config = dict(
    d_model=224,
    n_kv_head=4,
    init_std_up=0.0334,
)
MLP neurons of a small language model. Each row is named by its layer, matrix (up: input weights) and neuron, and shows model dimensions 48-143. Each number is 128 + 24 x the weight over its row's rms, rounded and kept within 0 to 255.
After each neuron's rows, "fires after" lists the tokens most often just before its 100 highest values on Wikipedia text that the model never trained on.

L8.up731 [124 113 135 136 136 156 150 134 151 149 134 128  78 121 143  71 153 155  90 131 102  90 147 142 105 152 157 153  96 120  91 156 161 117 127 106 133 126  95 161 140  87 116 146 113  89  80 135 156 157 144 135 129 160 126 107 152 146 104  69 106 153  88 137 117 140 191 148 123 111 109 113 174 170 127 139 143 128 118 154 109 142 142 128 103  87 142 168 122 109 142 113 133 118 119  95]
fires after: "v", "t", "ec", "ol", "u", "ov"

L3.up364 [145 152 134 121 150 148 121 126 163 165 154 139  90 112 148 133 122 127 118 104 136 155 121 121 139 111 101 100 122 104 106 120 114 116 118 134 120 108 147 168 146 122  61 160 112 127 126 117 133 123 163 118 107 109 131 114 129 174 129 173  92 178 106 102 125 123 178 150 127 146 138 151  74 129  98 148 139 111 120 111 134 140 150 137 118 118 140 121  67 118 135 138 114 101 152 110]
fires after: " P", " m", " c", " ", " p", " C"

L5.up768 [170 163 102 127 166 146 160 140 111 151 167  94  91  96 115 144 132 137 144 129  97 115 149 131 100 112 137 124  85  84  71 139 135  87  84 181 143  80 111 169 116 124  83 135 152  99 159 155 108 143 120 120  98 121 129 139 119 125 103 102 116 158 127 124 152  99 163 164 176 102 109 130 148 126 118 114 140 133 160 101 128 116 148 128 134 125 130 154  98  90 106 140 143 125 167 114]
fires after: "\n", " |", "|", ")"

L5.up439 [131 106 137 122 104 144 119 138 140 161 114 126  99 122 157  99 124 156 155 121 118 104 128 139 118 143 139 164  76 114 124  99 157  81 117 107 134 117 114 132 125 101 109 138 106 119  86 152 163 171 136 126 141  96 136 147 141 149 122 166  90 197 107 118 133 123 152 132 152 121 110 129 129 173 108 171 127 132 102 119 169 110  92 136 105 158 124 147 117 123 105 130 135 111 118  97]
fires after: "os", "u", "v", "et", "un"

L8.up287 [143 103 149 178 149 174 148 145 123  94 154 129 120 113 142 137 104 153 135 168 148 102 130 134 123 150 140 147 106 124 122 117 126 120 127  97 136 167 134 124 153 168 136 124 104 137 114 172 137 140 146 139  96 110 131 145 114 192 112 127 137 136 104 114 158 108 142 155 162 101 111 133 128 113  92 124 156 146 103  87  84 112 158  91  99 101 180 151 103 127 117 157 114 116 150 166]
fires after: "i", ".", "H", "o", ",", " I"

L5.up347 [136 115 110 153 151 117 159 147 131 109 135 137 107  99 157 137 128 129 139 153 154  70 151 105 139 108 145 148 123 156 136 127 121 118 131 111 134 106  98 144 121 134 100 105 136 115  97 152 109 175 101 121  66 129 136 119 117 153 143 155  99 174 112 161 146 107 133 114 150 109 150 180 121 131  67  96 128 117  67 107 130 107 166 108 123 104 173 123 111 136 126 159 114 114 142 127]
fires after: ",", " the", " I", "H", "ter"

L3.up563 [144 150 155 186 145 193 114 132 119  93 157 112 151 108 142 136 150 167 104 154 127 165 140 152 141 195 118 122 119 116  98 108 128  99 139 113 106 171  95 126 129 100 134 134 128 117 115 142 158 122  90 124 130 147 141 140 133 157 136 106 127 151 124 112 148  87 150 178 143  64  99 137 157 151 110 125 127 113 126 127 123 145 122 141 105  99 139 144 117 138 144 127 138 155 138 140]
fires after: "i", "o", "e", "ol"

L4.up670 [138 129  88 132 149 175 124 132 124 168 142 110 101 117 115 122 120 166 124 119 134 143 153 144 131 165 123 197 108 119 110 153 141 132 163 128 142 121 123 141 125 133 108  89 111 136 104 123 132 133 135  86  97 116 133 119 163 122  97 147 123 126 109 125 175 106 145 117 106 127 118 139  96 125 115 178 118 123 167 156 139 120 128 144 139 148  98 146  84 168 100  90 116 118  77 150]
fires after: " t", "b", "t", " O"

L4.up353 [136 138  94  89 143 126 119 134 139 141 167 159 132 111 149 127  84  97 158 120 142 124 129 100 143 117 133  94 153 138 135 104  99  90  99 172 124 111 144 112 141 121  96 143 102  73 158 121  98 122 112 106 138 137 131 127 163 117 135 156 146 113  88 151 119 121 130 129 128 104  91 152  84 106 101  98 154 145 118 101 113 137 135 172 151 108 101 103 136 120  87  91 109 108 124 143]
fires after: "ar", " A", " a", " M", "s"

L4.up671 [147 114 172 171 121  95  97 122 131  72 127 155 109 120  92  98 116 119 112 162 133 119 126 131  99 173 147 139 146 134 109 120 146  51 143 133 113 127 128 127 108 106  89 115 171 146 151 140 114  90 106 115 120 101 131 136 133 103 155 167 106 169 121 170 118 110 164 173 181  60 137  90 112 169 127 100 125 157 125 102 142 147 162 137 137 159 111 160 125 146  53  97 128 137 141 161]
fires after: "e", "i", "a", "el", "an", "u"

L5.up634 [177 107 122  97 115 213 122 116 138 100 142 167 128 120 110 113 168 144 133 153 107 128 161 141 114 171 106 121 116 100  83 129 135 119  75  89 128 149 117 145 158  81 120 118 137 154 104 169 103 143  97 152 139 125 121 132 134 161  73 136 138 115 127 128 142 117 206 145 157 113  82 161 117 144 134 137 126 161 126 107 136 137 111 150 116 128 117 147 142 138 150 140 154 136 141 136]
fires after: "ed", "i", "ic", "is", "it", "u"

L3.up784 [117 123 168 134  86 163 105 123 135 125 137 140 128 111 118 128 151 156 111 156 142 120 141 125 135 158 112 136 124 107  90 128 166  80 138 160 132 137 131 115 133 132 131 127 101 152 126 145  36 172  91 132 151 132 229 123 106 130 127 148 106 190 148 122 152 106 160 176 139  75  95 136 119 175 146 136 117 104 102 154 141 115 116 166 105 124 104 150 148 144  92 116 124 133 101 122]
fires after: "i", "er", "et", "ul", "e", "qu"

L9.up386 [139 111 157 157 139 129 103 134 135 122 119 102  88 103 144 137 114 148 131 128 111 123 104 139 151 121 166 167 147 127  69 120 156  65  85 152 152 120 117 131 147 120  95  83 145 116 166 133 143 113 129  91  71  97 140 107 193 153 119 127 110 129  96 131 151 118 167 153 143 157 115 134 136 120 105 110 128  96 105  75 103 103 160 135 118 124 122 167  80 137 128 133 120 129  91 170]
fires after: " |", "1", "I", "O", "2", "3"

L5.up762 [150 136  84 133 136 135 174 151 153 115 127 159  98 106 115  93 121 146 166 117 143 109 176 136 133 159 122 145 155 116 101 134 131 121 165 123 133  88 123 129 150 123 109 121 110 120 123 108 127 112 143  96  97  87 122 106 157 168  96 123 128  99 121 157 182 109 162 124  99 128 149 113 129 122  73 148 134  77 130  98 117 126 141 150 152 116 125 107  96 152 110 141 110 143  99 169]
fires after: " o", " t", " O", "O", " the", "-"

L3.up263 [145 116 104 122 131 104 125 124 128 113 153 134 114 109 141 124 169 131 169 136 121 109 118 125 112 159 142 164 157  99 135 149 126  66 104  86 135 145 134 131 122 138 145 116 126  83 122 156  98 192 118 148 109  92 144 158 126 114 106 174 127 118 102 172 141  87 173 152 199  96 142 116 112 138 115 128 134 106 117 118 101  58 136  97 136 106 122 180 111 137 127 142 136  89 141 123]
fires after: " Un", "d", " d", "ill", "el"

L4.up475 [116 138 101 105 142 172 112 108 179 153 155 116 110 127 154 144 117 136  98  93  87 147 119 105 130 113 122 160 128  95 106 165 120 112 112 127 130  93 134 191 103 139  94 123 147 142 153 119 129  87 110 124  91 118 100  98 145 129 131 177  75 148 115  99 160 130 169 157 154 131 131 173 157 114  94 172 130 115 142 137 127 159 161 134 113 126 139 140 137 161 144 149  92  42 118 130]
fires after: "c", " P", " C", "is", " T", " p"

L4.up138 [149 188 108 163 142 127 127 128 135  94 159  96 119 111 116 102 132 152 152 121 152 145 155 122 123 164 110 169 138 105 130 129 130 138 157 162 108 114  91 133  94 107 115 112  97  69 139 113 134 131 133  79  89 123 117 133 165 154 111 124 121 146  82 123 136 113 112 111 105 114 123 132 142 141  79 119 103 136 115 148 155 118 110 142 169  82 160 171  71 122 121 150 113 116 114 161]
fires after: " O", " B", "O", " J", " H"

L4.up482 [151 131 120 167 153  88 147 117 116 129 172 119 110 115 120 135 112 141 164 154 161  91 160 110 110 100  92 138  98  68 105  97 154 126 103 117 128 146 129 125 133 137  94  82 130 128 144 129 156 184 127 121  68 129 134 114 127 151 144 178 141 169 122 154 149 113 128 145 127 144 104 118 141 132 115  94 130 108  96  76 114  99 156 134  98 139 198 169 130 144  46 161 133 146 113 119]
fires after: " S", " s", ".", " I"

L5.up341 [141 113 152 138 152 157  81 163 134 117 106 119 142 117 143 119 149 110 127 112  99 114 141 107 107 146  99 176 115  85 107 156 134 104 140 118 125 166  92 127 116 111 100 136 153 156 132 111 123 120  75 149 127 142 152 168 115 130  82 155 136 155 151 153 157 107 171 158 198 139 151 126 127 140 124 110 134 150 129 119 108 127 131 166  87 113 103 113 148 127 154 101 164 141 113 152]
fires after: "c", "u", "is", "ac", "an"

L8.up38 [132 114 131 150 117 119  88 103 164 140 134 132  98  82 108  81 106 142 131 121 139 108  98 116 114 148 163 151 146 122  69 152 153 106 106 133 111 147 129 135 159  97  99  86 117 161 151 147 158 123 133 114 135 118 155 138 153 149 125 100 119 160 146 103 157 142 150 162 121 137  97 122 143 104  80  92  90 137  81 112 122 107 148 173  96 108  93 121  89 114 103 151 147 102  79 170]
fires after: " ", "1", "2", "n", "i", "om"

L4.up215 [137 155 106 130  97  85 154 119 108 134 104 111 110 115 178  78 147 131 152 151 100  74 114 105  96 103 149 147 131  91 139 126 136  97 145 119 100 123  98 121 127 116 137 100  92 121 133 130 124 149 122 127  93  93 159 172 119 126 114 180 108 149 136 152 139  89 160 168 187 112 153  98 114 122 133 108 105 121  90 129 148  69 166 138 107 154 145 153 158 207 128 122 135 119 141 138]
fires after: "is", "el", "ial", " d", "st"

L5.up638 [132 122 121 104 142 135 122  99 163 121 135 102 110 116 130  99 159 146 123 137 136 110 135  68 157 109 104 120 102 119 110 143 175  90  81 134 160 102 104 141  93 128  91 136 109  80 165 127 115 119 126 111 129 100 124 137 108 136 145 122 140 216 147  94 132 149 136 177 106 144 108 134 173 144 122 133  81  96 101 121 158 100 128 168 119 114 176 178  89 128  98 114 110 133 127 119]
fires after: " ", " s", " S", " f", " O"

L10.up63 [122 140 143 122 138 165 142 103 141 122 163 137 127 110 132 145 141 169 137  90 151 105  97 129 133 121 133 118 161 139 110  99 134  91 120 101  87 176 151 109 121 135 113 145 131 140  81 146 147 134 131 148 115 101 145 130 119 153 117 144 127 117 119  91 155  84 144 117 126 119 119 142 171 127 113 119 125 116 110  84  96  97 158 115 121 121 161 192 144 141 155 118  94 122  83 151]
fires after: "ent", "i", "o", "t", "et"

L9.up527 [139 184 131 132 139 138 120 144 130 132 151 130 110 107 162 132 112 135 125 105 109 109 149 122 103 135 112 152 106  76  95 119 155  93 144 141 132 104 124 155  90 147 108  84 122 119 146 125 127 129 112  83 126  83 121  99 113 135 110 142 140 138  86 144 135 144 105 157 131 140 137 123 142 144 115 138 110 115 129 123  89 156 108 161 128 106 117 158  95 113  87 129 130 136 154 111]
fires after: " (", " |", "|", " D", "ing"

L9.up267 [141 154 116 114 114 133 135 126 113  83 147 132 135 119 116 126 147 106 148 151 145 124 141  89 113 160 165 145 173 120 145  95 103 109 103 165 152  86 143 108 136 107 110  98  97 126 155 117  61 143 109  97 129  94 133 145 162 116 131 165 112 148 113 128 138 130 152 146 136 109 145 146  83 127 107  84 152 117 162 117 107 133 150 129 150 112  76 122 119 135 112 132 125  96 153 143]
fires after: " A", " a", " "

L4.up570 [112 129 170 140  89 135 133 121 133 124 181 158 140 120 108 116 110 149  89 154 173  97 107 138 123 139 115 130  87 108  92 117 119  88 135 110 105 143  75 142 111 128 125 131 136 148 149 142 127 177 119 143 121 118 146 106 113 104 116 130 119 154 137 144 146 107 122 154 113  96 151 127  76 141 116 116 139  96 110 145 144 101 173 112 119 150 149 162 145 165  52 175 129 142 147 147]
fires after: "i", "ar", " I", "ic", "e", "on"

L8.up453 [187 113 148 103 138 124 114 124 140 144 152 151 101 116  90 139  95 110 128 144 140 117 137 133 132 129  78 114 128 142 127 135 158 153  51 157 156 113 126 116 129 148  87 141  90 113 171 142 121 169 137  96 122 127 143 109 120 118 122 172 128 136 111 132 120 134 107 145 130 139  94 186  84 151 124 144 114 120 119 105 132 121 123 145 144 146 103 152 154 105  84 100 100  81 121 125]
fires after: " ", " C", " M", " A", " (", "-"

L9.up479 [138 144  91 142 138 127  86  90 135 140 117  99 125 112 142 120 167 164 132 120 136 107 109 118 157 119  99 141  99 100  90 206 154 129 108 176 126 146 121 162 123 109 106 134 105 107 157 112 103 128  71 146 132 131 157 135 104 126 111 141 105 182 157 160 124 111 173 152 151 128 140 114 142 155 142 129  65 106 124 115 133 125 108 138  78 136 121 117  66 127 121 123 143 101 126 109]
fires after: " c", " C", " s", " S"